MLP neurons of a small language model. Each row is named by its layer, matrix (up: input weights) and neuron, and shows model dimensions 181-276. Each number is 500 + 50 x the weight over its row's rms, rounded and kept within 0 to 999. Numbers have three digits each.
A block is one neuron, or neurons of one layer that tend to fire together. After each block is what it responds to, as a language model described it from the Wikipedia text at the highest values.

L3.up575:532495520491485514534489499586572506477426472480539559492576582382427577449477486447579405452506504444464572451456509464457492519411590491464448523412526463513478464451537410503535545480608573558512574534470467436432513443564500568548544613501584501582470480579577502556577508444529410533
L3.up620:504505509542466536447463483546498426653466520416479485497467556493438482361462487559454459545556429449474631507413511449517497497464473401551499464497509561636447483481471551457470522597511547519458507483556530467499462483593512401504496485551519409469498612438468552555474449500476449578
Wiki section heading markers

L2.up51:446536535545596434518483580484488590491547459508537514578563469615496446554413543505469596528589520482428474514497481520528475573388568447497581520506440540491480450496533528501616449475506497500546435576493530462527554535461391568488520537434489458504522488459463514445465499506480499480
L2.up202:514420653540488446422379454523491545559517499518486462500432531365606511552517548498565481630503432565473542417531554465435606533444473432494529504609514433588491456475478522544458543497433497468424538520476619465463537502550579482528569536442466498576512520530582497392490521496428526456
L2.up471:469431577483566485430549434545442539547548555510515494477520512483561455445582448442525473497497549508462447487562536483482471540574481507418435504454502568507534586499514460591493426562526512420468426557439537556412513497448444535542485439560409391471538482539525603501523502516516474496
L2.up490:558400546491493410551574503418509484460554529502447504483569505509585469552547515455578494462482470549515524510428553535469436604512474513452479489481529590541493509526437428411553504473462593495568519496428567505545482503451496493498432583479519493467441484555422486488468469487455612496
L2.up525:479496620481520509511534467503445538498599511477470511477539594460536465484451500459516550531451496483416492404504456507482469532527502345454569464528479557459398477440447500465527445574497513572424562514485578562564452642438582516597541440528488452499428497458451500515475435469517447523
L2.up669:523486425498523450482510481521426544425582493527536516481499476456498393522594447517459550568407489497591438476494565492412449547440573498538500497497478472584480446583637461530464549443421461543478397540539445534531474553489487541642468407583495524565485543500478475461551483468539458524
L2.up750:502501600444507584512490389418533543551519534462444531491468508463551470438486398449548442631452482588444534449497534484486520604487507457404523450500477444502543396559500541466536438564459545498527489507507448602508467549487498463571569546586543498482437534493455539544588456578532491541
L2.up872:520546528591595520573573523567474549486522496511565520477492552552525606572527444366476609493567549500492470509554569495567458564448610496509609460554455475451422515435515495522535495511412527589540443391516537583513498429457465514498552467524428571583542479523466504504540501543498462484
Make/have verbs

L3.up436:452459469525561450575555521509481407455519503508451468471682513468481529455485557447523474513541447537512476444466428443493485471461551400489402495445468525560481416537431508454521571455497496467510547558441473564450479470438457462443535491386463514410527497541463519563446463600578522537
L3.up772:451413460466528490499512511505500526455547506550469474447510514504524485492514505461387417499567377442491494431456478500514487487539508473456513441486433470544530428521467541612520529434407494517472494578530456490548556516597567524548443500586497509539426505480555487496634389595555452575
Word-final "a" pieces

L2.up62:577510533569607459505538460460427558554567453468557533423455492490516516440474524444467431562580493500610467496384529451491529516474453467483437532472522470511590468532534475480360491468492582462600516476471593506495479539510463521485601487520560466453462487595439487454462502590476393533
L2.up101:527526465589476436511558516557441402431470521530465457492482536546438546551461532539418535476597502542531498492458454439458598468523543525438498509441489542512536572531434508491490604492444419476510510497490535474532550452437578571492425459490523459565503580513476600544608566460475485478
L2.up126:466485397411540501582493470497541588442460602488584486480482450539494412554511558434606587475507462530483483416453399473533524435476516541544512461521453535582464472475505499438543539520502497500542489450448576441454460480510448529458526525429387541550460517518503437527454524496494461528
L2.up394:455449590624417504488479518497528528512463554540537527564556430395501459492533597508549522445487516436487521468559429594443545581504412506432472481411455502392526414498502454502471506448546558449554490514528484516520514439472469590436552454509423464406507575439535442474426517479500502501
L2.up448:473494504435577563472527579531468619523476471452580489394552563494531494519523453527427579540557605497467472467402573455574489466470463465543438517398393523516489520510480468550535468456597565504591426509446402451469492447548590450434476497443526500481451488447419503555479507483555568467
L2.up553:581530450599562522538507516472456506506554433495414546447579565443456465439477591508471507458545516511452550532501496516424502536433589374509527441416545440653559553496530542490437480554511569510594377473541600526534495509534580565385514482505507496497482599504430559420483537497533462467
L2.up613:512463580492489459461438597532491513477514533557475441574484460470544472477470532406557602497594508446458478527567520478576570568523494504466561489505508546451496581595482509483498597454467461491460449466395505493543449430490596446556607512536463473523514491512527492445468527493481510562
L2.up736:512451417454585448520491492490431497539586609525470440432512483468527528555582536491508504529484464575528464490555456465540592502527517395476441525438500467586579454569423480543594525506471522445590502450537557502435463522544513518511425485490520407532444450603436489474560560489416504422
Word-start fragments and headings

L5.up59:541469474502496528524540447538511453477541559486585466507467527500508525479488409449466558476565534511480511555523487490532589438477548448542533489510552497490575462492571531507502511474566486437414413523466451423550568426520381587457485426543600538498418484478491482467521563575667631465
L5.up87:497543502482469433525600568459544553488535477507490543455478535538432541530486431464563418453485494439554528519433577532512468485523560487466542530564453547490476516540563592515479496460592542545527542495442411516475538475514538504551592442483447394484600509477489477486544503508470495500
L5.up300:454391547555515533504535424443435500501542504495560523430506495491515518517476375505532506477500622529490532602452509480400471500403495578464486559582534519518558470477546385484499498453497503515509481491557459505446510497449449459456578487501392460481506497576426582505488522516572426559
L5.up682:497460519503462465575477487483443448469528550514529467508511588431488581454481511492520498491543504449403518403528499522455432489545455578407478538528578491570471475506607478506557492552522515540522686391496559502490562476469433421487384584480522479545445543581461469501477495570471588486
Table cell endings

L2.up242:490505528559468500624544510548510528448507445515522541605549552462489555464470452522535515505577441497484541476551477487578565578533482536411486567612538562432477442512601532511480446473453504471581549506566513482488535566463502559426379524470481488465558484445506497547505470512530481565
L2.up349:599511528561523465502520478528431476514536543535385536507441518509558540457457442506479466527508540527487522444558493494548641537504491478481518499455528480459469462435427573403524532494519432465529502424483623469492499490501502553565550598486457529466485556424514475425525480492564557467
L2.up478:473474488518427503524504486443537463489526446523503492516519524513416541547552489501455578559456551534538510529447516465461435599471509483498483448484467519496508488572507525543482531502453510468572482390385501456541514548463490458609497507546525547487490571437464489531467516594453428512
L2.up485:523432554500589363536558549571516445511488437555534518359489572416437488410485520534423474565486594604485521468481502513470460593502536570480502506507534527544514475461424556437513539539448504548560530538516537431551445557441471606600509560570543456449533536511495501473557456546549483468
L2.up543:525600518471451525545459536471523483491513462434513512517525575490515551494559568488475481523452478471460552554491493460440537599517483458528544473464424546500591447486430441493528490416561498488555500432507495490522419474468526557506554461490474544458552537472510482574502346469544463557
L2.up552:517466564518554434480578496561485486474541401523489528490555553415392535458484480546474365496521574584407594466536510517502528544562545452469566500415523509509523476581532504492522425431431414562497552511499507394501459464434506442465480593537464531504568559473392550447548548504455430458
L2.up674:551522511508554547597564477420598447472556430532556580455523536473463433525556552446556485482498403580446524520554596420514539564438522484420499527509456574426550416522479502489494519438439544515487518501423459385489509518458514471503454544517462491427498482514477498531446395491506400510
L2.up772:518582561405467427589517438529397439476355376548575526479499540474543517562604457513582489553490496532480501562567585518580485562467496495513486540570477589447501522486497491516562423415427539440577549478454560544552425527444514551486550468378518489462578475439546438509573419458603540542
Sentence and paragraph boundaries

L2.up19:542479532456550455492394528542482504398496367450533511465485427557506536483522472540493496504460480467497498459448570477462531517485509568483473523499524490642449533493458481548562514487530488473422438442497491517447490456512499473504504553485546492386472535470466505493592478450516482563
L2.up63:529532466439461473424492480573460443460477454506537470539560503468437614562574497426527568478470469467681494607538483552485444484478455580397544462574476488455543626564538599465535580496519552488539483427436449464438507516478542613501529429534533435495525545474416488516542493571510541511
L2.up392:570502436489466508515359585507439511532492476571436454458553475586507560521464498452462488600596476513558533450442521531439551530438506587481504519485431413497442509485499545527481531514488460548570577518475612484494497479476409517419484627596600535568509498523585582432464468524495435571
L2.up622:492469495512466533507494528549487547499523526578577560547524515475514584522379540495507512414478528542520480505480476541481528562415443525499511614433499534465455527495564526546481506519318539516503520473486542544438437463437524428533495507509432580523519467517513427550486442566531595489
L2.up731:511545466452531541464448511530443523417522471420477483495443420428575500480534509575545472517451443482533415425517470507582431471477574577562455536571573547549478559455544503498508524510426582420595500535525444560498526479441524455527530495505617455486510457438494560533491484548609456465
L2.up780:494428532522543532478440534519488561494522548494546527512420476444538459471582519484448583570420581506463507458505531484416499541522467538520396551479525458506493537511458412520486568493513456470508552527471525465461486559494465507467538542522490531464515558533506474494554527462567478470
L2.up801:506538492545502483475454499515457529444564450483450454543478432538489469543486412494470519444564561381480465471505467540449414501509545528514591599574538477460543493428534515538494407497502445458528514397479526461533520490509473441475489515416530515580435397419499533335518601530502434519
L2.up863:495515490437523516551492462511431549566503428523536416470512509439507490433410520428550580552524541605531557445482506580547500569465531502433468553409455573426527469502439507411499577543526547485502528570457509429451514482503541590533531551522490497475473601479506621490555519494524528406
Mid-word ow/us pieces

L5.up131:518485465510489448460461480512569450490455491546466510488461506446479511516434482442444336555540555455483569518486516514470408465467483514528541497529532509523489582480513487457482509537452550595527440556479468540465490453536454443534521496476530484555505557450417567489539389416419472438
L5.up209:517443391485511485453543562546514483458510489484565560466484562500473426424540560522521526482415479638466542446480586509442495518526617481507426405445553428580528430494428517395504452464507604564500513521460554491561513516504491575515554486504482448520384528452554482444430587567593461514
L5.up217:459459419504529433457469396526506534394510471480425428498425477456495494549505431421548562431606539471474480631450581510584486502578580511505519430407532486477565556479457585553513479552569552490493557554520515521576540520474506448452473481489572486486455521423442500500463474602534475459
L5.up643:499513511508579529427515438476519478456555560440490564418476410445542460476548465520480551430501428573435482446521524503507382601458506500604572430506391482527492535433459450523544520541513519614543483456510484563472501539502474473545443475556465456543566499397500505441486584483523582441
Paragraph-final periods

L5.up12:418515457528471438520408527460541445506472492488536444479506512427493438486542506479560500559500518474487557408512479509503424550514554413519515497483507556422513470453409527570529490522573521431525473557465508530458432457496506615548534519558486507440471511497501469499494458555511504480
L5.up69:526499464548553467460458567512461551457509387492481411528519610533453462496461455485422457461543585565466497486591517471390440499485593520552514490500485474490481555509441457501418477452520404451541543535488514513473562511421433548514576457419490497604478621478441497506524444572463488516
L5.up320:495609492439548528448535519556434496473508495493487450580497422387466527514470516503533552577486603482545505507490536579583531564533458513515398535438570593494451441544468486452567460544516575532469557459436430540365420579487481528562515512442479483487496461495536517487539485548600521520
L5.up357:464552484471567515390548504436514461500437596482488528561487445477546447461512545475451484643497563430501579452489516589512457463559496482575494444375538536497523460572558535507462472452434535476438554542534457544497508499576521577540579528478478472431494548496554482605536474547566484449
Leading digit of numbers

L5.up37:531522437507508513453391558488534525515547539552473497374418491452528509473568428434494514557417577507484383550582456513507420577522422616561522546463413480453505593518537455494556472449518410425429596542505458555549474502518470518571527577432490423521472461504557572482437527478529574663
L5.up316:495543582614611459537607496531419480520480511537465471432439543455592533525435520502532624511503477529562555465504509491498512540513528468529518386563497506508452533540505499436511568578514454424534519514506374577469536498557538623507564497412498503471511511590469433503445486546574427441
L5.up411:486527500528534480519443490508489425488445535541453559514511493530457449477520550583577488536519554580480525429533512523425489570538520548519448456481511537584522395498540576484397479414450554535512500528460487423503464565408503525500500442479473540443586502529519509606523585510528535480
L5.up703:495496454405463450467470494544470502523483484519489495459536511582532478442590425536567507527465509543504493518459611470505469478521549538482475482524422461485485541534651516453497419586449567455433507508517426506455513468477490494495438571540443488412685495541500490514464520531465603428
Main verb "be"

L2.up148:437506586477497566522482525506546572505446516495536554547524480404496379495517514537535533487534611514526504489524574501458436591585391407615540384491512490480465517549462474571515578431485574546535517467485469499498497557503468529459429436507378504529472566548500572436411413429506397449
L2.up152:513516479531523414424500517565419524468542551434546452420501524503439467581496469469439554547482452505499536509530547467574500471557506431618508536402568488551432553389559470508588526473436430454467543470581518476480512471490540556489530465457527522486536549517482526418439443534547592526
L2.up327:523499501459453475492510510487551552408529536380473470434437435513489479550406447483490520481541463514542547451616360463479466537487544528501516615509550468465516620552505458494568568503544477531569433472602529511421523493566489507529490485574531474459502462519510572473571569564505454517
L2.up495:478578507503493362540558582518565481521500547477571492536563471438487428452509498486448445485477476435444525519475488464509522519474485566526504619551600393444487464409419480458472538553500505597541555525501429441438516499389524453510437487602435566540568540498559565566477420449415529443
L2.up571:434487429539521429474506512420632577464519541544463446588505530520489476479526476491566467479537427463456392519489480459416467560507531468493587525604487611579546486520459510418488466501487543534453546532460467540538432514511480557512512425590388530524459547388477520474441522400431536428
L2.up575:425492571612565497497436478497403533521423506439576498552467574571586571437523524506455555544457434502467437546613523515429530515498597468509564597487599518496503528511475512513425514439439536438577597517521590449450411413452514490603478423461483523415550498523497543546479443493514462439
L2.up624:548447504458455595465483442476378464483437354496611477567460467484540460537564489415455466504551561486527519470539550432503469507506483458570520569478490508508510510472508460498510568447434585584477498532548462534466536507518417500468596442479481426436554544437577527508434451587493516491
L2.up676:457419449549472414570495507528472465522463557418541483469502585420455411578533533487529502454461577573461571545521542525464571533505546466567576596394514539495513398499488507432442484476472417545564581489487567426425457610433608430459377511505453376472603604444528506486526506448447456548
Closing parentheses and percents

L3.up103:457515496514501492441415568448532424492535493554454549467484608465492520602632496444429470468499498583406595440501549418459517484483417447531496527505373590556574471486483425487458435472522513548542536493527481513549522481417438538492555479504475494500483447459512464460460478567565472416
L3.up791:487417504543457498425520448456452466489495514533520544472576591494413509462473479525510419482513566560385527574514454442560529593417511482587420492511452564545469567514638514482457505558417545510594509538553515408467480470446534492409467469441481453504514506459503465495515538569560512411
Paragraph-final punctuation

L2.up0:503532461555628560463451467481535384393510466506523529574532608440512544563501565452409549499536468385577430467524578530523539440527595402461352478505568529514463462442500456445503528454541514527530519552530429550544547453540474495478478533405520584509506524490546514449496546529472481434
L2.up44:497528562485476508483504491582554519573511473573503465492507493493458569546509526492495418477522512577486540529457464412586558510512431488477499444485468511501549519493528371391520502473432521499540413456517556538486511484509513556610518522532511572445537540511505609550466540428513535565
L2.up271:472478567540435510497508483489582544549409504513437462528453555533566535525455415543567532483421483537429403594494554471531530488485551549514498447619371445604594486513383472490503439548652546492508478491576521562466522465584568507452474531453494514480533570504521500486507492492477461535
L2.up382:506404553434409562542452549529456566479523532580500416485494455554539523460525498491551422473475547360462466496674482436433531614517495447527364542453512500481486500506447466514520508514397502453474521528492442621530554431537529523509462480397528544554596450493475594515526471548489498482
L2.up457:478569515437432515493426596446551426511541545590569526495461496474535496465577581517526448551522463498551504342485642497383496514525515506484419491520533427575539463445512484453464523492441479533530445535500396402458481483552539601497516532349505570595510399465439450508468505416433510531
L2.up479:540444536448572499594489485564556487467497548552499546527539474523468498458475491455574516534476524502465421588556590474550560511522542482476509486502513447453552485529520391550514512576415533532552487435566491561547570397458490580521496533575574576544519483440521459517491489596353452538
L2.up558:548454440525415431402462610498402426515428579474470525425496503522471442472456445459432506467529501491457480598530469558545505457498615484519421430529480428520513493529438468597536542530482524553531517468553408576538566489518459522532537466438499511472522490461492486511545487586501516585
L2.up845:532545485531525502587495503565525480462502528429456433468556463507563454500519461488485477403638532474547591486499471428430462451480419447574404519431499511554374352548583552461484574455541432489482576515463475500508481441466523490527559500452523559501538528489552539543544525484565483469
Letter "a" in names

L2.up5:583439529506521500561507532554538517471423447553480492586448547445414478516495548491494527457572549449502504438440493516580465534508466521473435427565474476464548505450446468471482434513416507554535533498371492502471473488427462417526533443450495480539487520452560548516484444525533419498
L2.up41:473445518469600475477457475541477486510536522480545596594489524397424499512527556506488592445478479510474509469425570477517450555530533460507433432505445492611573487513493536567474565515567569576479519550573479426510449440511509532511478462572399513493431507480421484523481571537553527512
L2.up312:440467518484484491528430462522591504473571600461480592426539491507535507460455542426494594526413516523514506430483486513442492535525492589525497493492446686566482449542533476537509568528529501581460505460533487471489556474459530531455501514469494498469486582458513441478491473526466496482
L2.up498:458573535538542564535503481490477486432489415598559587522535541479440483561463543472526436437462489554514551477519478433514558571503568467481404520451452532573570498581510487520432522491507542583476570529466553447503452522514515517511434480466507529452538557570460479538389520517458442539
L2.up540:485490523486419424434475511502486430409496413470482539490499444417516605526449496551523501542456401516502511460492472598479456535567458455482515458456463532460465422585591585573451540535451508499456551591443481507469443446480572420507597495525555521455551449394509538479468449482577531444
L2.up626:518422598513521497503453378518555491515542527484478508449527477441495543490447534432459529492502600475536534421528552395542437478436482400486675507425447557511512571448556490408456366563476542449497389523463523493526540554538511473478530649503487451440514390461528534427458534524452501540
L2.up748:488398499545569422491586487468577497516524484488478502526499527482462525484414495482487482491486482492435479530554512505521522509544508465528656566471449487544608416416467567390547441468456470532561458520439548378546395524473543479586589569505501463600527524513468515472528498453469451561
L2.up875:519512526480461531484502567531400469482560480532431577464538582468480531536561464504501479510475507549424563527500517487472466561516438446528556483437328530479536421467547456469413561500515471518499475563465468430560495456436494465530549537476464513461536515434560594591439549501539564412
Paragraph-ending punctuation

L3.up725:539510524577537583528499511484498467515500468537540459494571550484569470406480573477516454502556543513519510593524477445511465469569513444433509444527455506520548511562497509490586456476502490395488564498494604491535462475466526504479536603537530475542415476513514531469473492483433602478
L3.up821:464496477505509630461461534448492460555541481487475397503441481498466588453575477490469482496502584424474610463507381481472556552488516510468552486513532460456520509481429509605515496481462543499501470546505616586470541523525545531500590439545458397533422568608488433459432572448571458418
Coordinate seconds, auxiliary has

L3.up153:586582389477539548479454485513498565511431526567493460514480539506516448507511409565546454498521560593544643473481510501482479480518467464549489447472448500538575432528445493523498553525523483564494558550431529461514493488520477497508501475481452515542400527455524534503450569573468482514
L3.up167:528612430427510517500503385482439384409524516485494524444502613448503421513501503491546487442528543542503463544426493398407434588540546450410507577524572419482530552544403492520546489567562516517518521575448532415558499493470559510567515472454478522493495482472537533513423528475489540439
Verb inflection endings

L5.up482:466472547471505547540526481461484517553564557429550492430533572480477506584486491445521411421469493575468382496531502560555509539554517498499509404526451453553565510439452596524455436623497438615525513473536509527514460458428564452449523572368590518526478446489448477548549514500545497493
L5.up607:515443483522553561502474494492489416409500570570487539482528443472485434470465498457484531615566502478346469437552549427477551467544521363579504529497487443488448560468527477542530598553405502500522480475585460508470541543542497480518618528338431585475465442535514408501537463497507469545
L5.up873:450522542553619528543462539496462504468502507568505378562549414514523475479432472480459515533522616536507520495595525496460551483442548512517465543530495574495467402510532500519498506485427454595417531479495497532400466505542436412448566396546404462519564486559430481521429444501563400429
L5.up884:493509452494518571490481473516509498542468552395531574483493546441510459521490488561440490479478509458527461462432554572504483603369488509399511528503469384329497592478502374578503465506506503504496444511566394465493447528487511481566441617436514377551442431504523434499498482495491507508
Mid-word "a" pieces

L3.up193:528428517470508482547501520506419409385468472490482381524488478551504530497461510422565563427570436515471462490441499451389428490460463556450527551544494487510440533545448549438564559543509436544460515528433487403492527515487555444462474538483500422556569515610495571436487486592459552426
L3.up425:523570467555518506536562491514485441444499505471570436579480386483459433425507536445493451597515540541487449564485494554497468592451587532458424553545501487658451568471443597485459494492473389512542428534427485495490537422478461425430448533488510416436470543523431452567502561561561581513
Mid-word fragment after capital

L5.up501:493533439512476493441491430520410573534525328516517514469438493554505633447511419533535473460548556583470535465518541440470416529523561554485581341495448454561575436456530479506399474578463519543514513551370418532445535492477443529594462498484518511514491571424537546550470510479487500559
L5.up510:464557437520496502442445479514460473378459437460572596587475574452459483574503429603445390483471509459482524573539521388466476548542597518472497462436488620607546520454524485561378560533419589603507559514456548504486476602523489476529516510512491460541428611456464532501460498524483411546
L5.up598:463530410552493554482444454482461529454502447584501523545400515520514443558519488598501492481431555388525407536552522441462471530484478456453429450442521594614539511455588460524445543546496478622561508478481477482418489480521442472529477513461506480481457558529344574517522435459558463473
L5.up697:529499443398525562515492572584468471507478448416408585491527463550462462420530516455553502510521459480553521545493487464547487481530506537430549477430415452537518595557494411412490486576486498516531570510589490458488590563509515526511526587499471564536404473423379494484562482449442543489
Paragraph/sentence boundaries

L2.up135:493563466366406472592502421455501444531472429458524547486516550470473516512477470484500458549478482625471583370578582599490452518480486508530551475510522544554428525498614446488530505515357563476583497520465484529464477489395552535580532477504414418532540403495479493574553404550580442504
L2.up328:474464592524434471540457510406476525568510451429514492570456504521521492500511553519503540434518533602534498524464513484450458547482409507485421449455483525410495485589524544539515497468564595528561475521418567599479528478468527483522478452499402524469514517512502577550512546619480463595
L2.up598:500412543530459567510520459528476468474437545493553361484522558578500478352529466428479442439498415482418495517444519465588473559500549502526530392523488511486471415563506462470504458529438617478514476444544512459547524435489599541553461579407519497537535530573520521481647508459509507433
L2.up792:487518484502502513502476482477516560428463597511539526469452431522513537558474532480476464544454574495511369520436551425513484525513492558541381531520512515580444547499643456566470505460528561453498457409480415410457524476525467559540554532486479432476513464551539534549465547442474432447
L2.up812:528426512388525493573574425570553419409483459495472505381550465542466542478595551550515506580561481532439455384461511416470513563523539479531535544468470591478518522506459518486472499560548543570457546401487392508525445476441407569468497492467505512578513512443459502519483513462451474440
L2.up836:451553497400529523566556579554476456516488512545442439492523532544470438399507499494574436562529497533420524569559562551435497526561533544417502462510494548454391532466494540425468482475515493486584597488537581422495569491405461548417461588479435498510554585428539534487497418571456543450
L2.up884:531549461454520474457489448537408431509403486559502483530560532482495515591473477544530445544528391531511499514525469480524530460431474568549555505509479567462526543493479509443545481538522404549457542615570561459491451468437435537478542552471578448554482463518570494512445541527545546470
L2.up892:528440488502499437496438537482503426487522472539594480538553603537514456441526493476461456491480458530451519529529484574505485630548455446536574447571539466483499463451561539491479520534371467506595533560461548434506490527456610584494490530432486566517464438442541537495491462485444457491
Comma after introductory phrase

L3.up569:439553489431479590521526455454473495515554526372516603543520488480460498525478499531466485457491528542400535533550475465409473485497450517567478610565521483532541513559499536446472582504449505462470561485445483488463518488416484459490529459498557448440600484489505579431488492553557398501
L3.up815:401538484487456508499604539490455494428460461440529565446487515529425511487342487459553557525468399485512464468629516481468508560497562532537496530547503475534471548444521468534575444498502524529550565515537509613501515526496487473497530422657428499473651538398627443521527463436519513536
Closing parenthesis tokens

L2.up117:535596555503565500520557483472512475377604568443525512566491498417440458515524496511475489462600492460459468509503548412491509599517513395421554494548523495462568536449474527541578474451487545499560602498500458508515494434455416470501434487478466575562476492516579501546498552509491541499
L2.up243:477590542571587582440543524471547475514540480500479538497469549499527492488497549525509544444554517549543491407503595469439495506571489491438503587472490455483483566380490516356543607503421478479423342526465466416473454533524484420530458596502513569482444534425510513560545467635420421407
L2.up295:479471477486453605497430553488472520532462567549528522460453489496472508507531490495520565468482501522504402504456523428451473473401500444453494460453480527437573528398560518428429559435539532562516522543595647463573458453503577563503550522398466460483534442501504456483611557542407486531
L2.up298:450470479524606548504506438456487416553461608484471504471539552463435397506434453557486492523494444406559411511556477374539530489599462530532556446406573484443537436527456470480543486408518474494468465633525435497616584488529590529475500607480456484508549402491464594465596517634467473568
L2.up335:566532452492512439536507507463548444466522455500549546432569578416576449535487571404539525567575438454532559342557544466494515517452503458431523471617532577509476588523418559439556558501494543486530490473521418449514531481467457494538501576508555508431465578614485542461412486486512509410
L2.up430:503482580579551653493559525423473499454479617527559485416462501533536657500528517517432559387630453501476442451481493473510501515499539516522474480457606546528525401489475486482479570397488559485480552552443544533532544457600485538487552524469551399541492471480402472476468448515501522515
L2.up852:508527622532487546601441475471526485477589496509525458447570498474465456527495454481507453541583461464530443515470459423421511539418499524445413486533516502355464594561373511453503580490403554487514521538483475549415493470510552522572537537494466521518483458605529520480458571524427522495
L2.up871:479609485408575630496554515446549455413563473456485474602480505496495522450436478477523554478565563486484403504557554487393417613515516483481557534599526495454475530514506557503578478490459463533545515550516427480479518508497490543600507516450507488551435472556607530510537526505552550482
Present verbs and numerals

L3.up378:498559527445483484404602502430467527488482569449438422493572524617590431488476577446471521437371537487415498559584510497461551450524459493466475486510506528473595497472584458530536603592547445477488563492405455547518589484582567475505421514461564458512509500480476459554499524505379537500
L3.up710:473505426430472444499552516518478514428558597460413488540489561503557551521594484467531508484578414436440472504552531543575456514454574459532548580553491546427496445496427464540464545475409501448490607574491444555446502470580488508448454587467530481425535512517453566553502435551490504489
Second-piece word fragments

L5.up56:527557513498596521486488547505518488536536575501480566449591538416493483458422524454561470493496508493510383521478496449564516476525589547642422543479548583408455653507535467497480584530559440491508495532518533526498410415420479527472565494505475492579482594520501546491444522405549598525
L5.up512:527482391447559507497422485514469545532546498459503528463498509551429470469471446505417428517491495506491430530564588523423444460416475537467535447446488576464408441490455502505453515488546433597556448519507549319568524499507552412560552497523466426492567559545459438473472479468453480513
L5.up535:460525391574460493427495503486483579515582466444443490490504616509514565497474540475575465512412496543491519456492599469518523551499567454543491446505460568538596554583463507492476463462512494463605551603512519473455602510429504488543541551542471478491438452529400532555474519490497456461
L5.up791:534418469485507483455408518420370464473518471474458544473517553488450569446476481544419446497485521495539501461495566479523467475473487495382516534448460484513546490513485447470563476487535416570562405577510549379557557488521566491472559399511395439522522526536496523519482477483362490546
Clause subject before verb

L3.up74:454583504499493573483505443443562539479555464571504516522542529527435426487448542501546450484445564497473590513557469425540483552497567513488505461483461555543440421513508523506465561512532528511538529537465575402517463492527414449478631486454581501511441514461439455509468502486495488572
L3.up648:369561535488452430605473540493531444504543518550548457436489509485473462500559471449480473549540560517409549482556465434623567637542487511522495429500490622576506448515579531525570463480543501487544520535476486389432487479489534425447457445388558496495546584471477542528488543496461520476
Paragraph and row breaks

L5.up132:497543418519398599459575488406586472507443539492445563501521460529515480539515510563428443499513465532533473570523525569501539487408535578523505493482426483511454476576525459460437409492473484557571390443504604498492480590566485494454426581490518490553536473480427463475477496470452502431
L5.up275:508525519500425477501590562499476497452563532506486502560483478563459456495443467504513394545509503508511418554411545500515523456486504534422578619419447433466477484452453424460456407501417489552566472510521528408511435460504434518448581495509451466581553486347483558476513411484473513491
L5.up363:511478495458504425483467481496534474504472427525525420491566488508393510485472458489445368538496420535543420523393597419378519454467570505511575435431530485485501426547582448460530393472458616529561504533502502445541539436439553472490499423513597447508501533531521560564431452531403475492
L5.up603:490456423539505551496459531480509475507425525467503464457540478543555495574433449496422523553460403566610431520484569415545624472491516477496483463474484508492542544524471541553486427522473500456523531461483509364518448496506544475462459529472506385531513564528450496518616435512430584469
Clause-boundary tokens